config = dict(
    num_key_value_heads=7,
    intermediate_size=1344,
    qk_norm=False,
    bias='all',
    learning_rate=0.0144,
    lr_mult_o=1.5,
    lr_head=0.00381,
    decay_fraction=0.689,
    decay_shape='sqrt',
    batch_tokens=65536,
    max_seq_len=512,
    doc_mask=True,
    dataset='wikipedia_en',
)
MLP neurons of a small language model. Each row is named by its layer, matrix (down: output weights) and neuron, and shows model dimensions 208-399. Each number is 128 + 24 x the weight over its row's rms, rounded and kept within 0 to 255. Numbers have three digits each.
After each neuron's rows, "raises" lists the tokens whose logits its output raises most directly, leaving later layers aside.

L4.down3:140150130128120124118134104115095083150135121110099093152112145129149085139117133102148139137122128113105148139125114125118187124122112164119106126148134144131139117129150127075105139130109119137159111104151115110128126136143113107088139113139111109157128125125151117113155140119126070113132135149126101112146182167150120131151149114106113147160151168111150127108161131144098089154101135148144131157098120088141146138148167117138156109123144154141163114116170147155127133112129063164158132133145116153107159144075081151130184121103166145133103185115119165163167152139150114101
raises: " same", " next", " following", " afore", " first"

L5.down1202:129142145107117148084132127141102169124147143119109110146107112155175156078133102135121088136124130117132122107132127109109123140100142177152144118114139137114138140122086144123095140145142126127052149122119145124146110140142064110162105124116096127131067139099148096073151155142165120157121144122145136180138128149125096090135177118151153058119130120097132182105148140126123133086137161151133168098128135165096148149144135086160143139108115096116115090103114138121083153110105139099186103123085126080142104120117119115102168154143118146131123133098125155091173150128137140116
raises: "ants", "ault", "est", "itary", "ers"

L8.down773:156117093110120083143138159095127156160094133129152134079115098156141163167164090129109107125105111134081144135161136124093112136136161130133076118164163146161098117112126119172165119137125156102122137144163126173150103140133128135155073168145121138145166132112133113163083128148145199085162098151134116146140151133124120109120091091127143107087113174103118093119108167119119115148183115145131088133111167130134123133147122143130154068126075117126114104140131162124097168102168169120116123148140117144117119068130113089124122107138141181108131120104104128126094134111116115099
raises: "ants", "ray", "ivers", "ating", "ons"

L8.down466:115096081139107172145152149135093159122118116120104122110118136119107142113144144151103110190068098119149137128125143153119090129138130138136130122109111113129161131134106130168096162155151119143079125094121157130104166148103123093179134103149152123128121103151134088128141089114113122128119123083102124135166143149061111127106116114145158137097142147132060120127131126135104151129135164125146109153189081128112152106129165144159153119086108117145116139150135130098133133152148129114098171119095130138159150092092132112129125172139132063147101152097127111144115180118108109107
raises: " against", " together", " on", " for", " connect"

L8.down194:121133150160161100102114124113114121185124135127127117138133103114172113124127141129112092170111112109152114110132147138114113080123144128145142152172126086122092067138093098163118118129147122132080118184116140085107186142152185127154120068132141131132102144125141123117142083125153127129096106085142111133110177130131106180157113141140160163097125121121111167131135098144144130140140137110110124126150126081095090120113156164126201162113192150107143108133147101095091123114155153146128133130079137125115072135123131122093153107120143144067159155131180140154133136101134089126
raises: "ry", "ly", "rier", "y", "ries"

L8.down113:106094116081116148110103137106128123155127165155126127141143113089109119137153138137120163150175136127110133136133088092138122104146159112104141098139133133111085132120138131138133113122101153120136146119149116135113151126139121099134124144150085138125125101167106107131141133135101123131155093115091150097077149125136118164146121095150104138102128123131131122111140152132127092129120120095107121111109147083148148133105117188111090151081101098121151072147092178111127124130164184129114123159101165120124114142117115170131147134128122112118137141162098141103114140140096151122
raises: "s", "As", "ens", "es", "ins"

L8.down1076:133148137105117120089121118122093131139119137108089091113127141166111108115118124144137159067124118105125086119082092139154092128142127134137108098142089143142116106142118149161137132153177146110135105140142117133139126141101144127111103159180106138135105100113140141145099083115155112146113155115131108088117109135160126131112181169145095132097159163175100153106117114165115085125085135149122144119095103120105134100169151122097142118148088122145137157127118142125140102144128141082140152101127093118124161138131103134139102111117153120171085131169110132115120165095115099147
raises: " than", " important", " times", " locations", "dition"

L8.down741:146118131114148141138155111156184161133132122094128174175109117155163109105136117127108139142076130126106102135105134113102087160171115114130154087140148155120116154066147116101128138110105108093162135174108121126184138154121081132094119112161110133114107142160117120101162157091131156105131128131093132114164133137123120116112103149120128085102116156148111138115109144090089106093125145140161164111153135133179127072129155086098152142129115134122079148111141118149112142142148113148100139153133108149153115106137137142092175134165130095132087094159099140143111137134072095105
raises: " than", "ly", "ed", "ier", "den"

L5.down778:162140127107149107129105089136093140154100148111144124125129129111108086119132145143132140132130119112146117141135121140120087166156104130108098104140153117145089132131097159160139133150160073152114098194172097164094156120118092143130103140112131151139122062195131123141078109124148120130130155148134135104134134112104111134133162097107139128139128137141121114115117114137120139085141139127103162136152107123154150117090105167074085114144178167119121130134140222143134108123122122117148089134175129093169116101110136087087085140118120153127128125117116157107209159131145131114
raises: " 2004.", " 2024.", " 2007.", " 2006.", " 2020."

L8.down677:120115082101091135090117179106149108164118169144128123138107127125116121121106092120119135156150110127114131079131153087116153133112147119097166108168138086094153117103133145158096140156140151141145107151156109098106130085103130136084136144131130142141132161131128145120112134129143074119143134152148114166099140122158198122112093114143099092122103130130173127112102149166107131152149172139139113172082099144109118122074083151156151144135126106094134094154166106133091127108142102097141125154108164073070129135131135180114160151132099135131123137103144144127079143139143103103
raises: "s", "so", "sha", "over", " general"

L8.down619:083171160112149136147149150116138114119096128154151113133114150099109168167143137111145090110119110114115127157159115163161127111103150127155177147151154167123151133131120093120094132130135128113104148145103130175157113139124124066105143149100100151137133133131153109126076114098120135093139101097122171120119126119148124119126124135137112154126098130084089124121102139116128109161165143142111066155175122134108131160109127099033113130088134091134087096095138074133145137109157121144154121149136159152127072124173140094134162115098118114160129112097139141111120163137156140143
raises: " upon", " on", "ric", " renewed", "robin"

L4.down451:147139114164090163095106126133122118138190127133120141172159171166097128144157119112102132131145119093124130133121151112157159124125137101167108144140140112125112145153167163108119142129103137115099077137127126153153151169118094119133085157122129097133162131125099126131128141110122170105123174098128167123186112143148108118098095112162127160125103128113119092109149118112131104114136138146149130131117183123130148113141164122170099168143103140117137145114139127084139134113131131148115083096109113115121165138140124096094152114100111102110116132140137128136109115108105102125
raises: "ivers", "ants", "ish", "ment", "ant"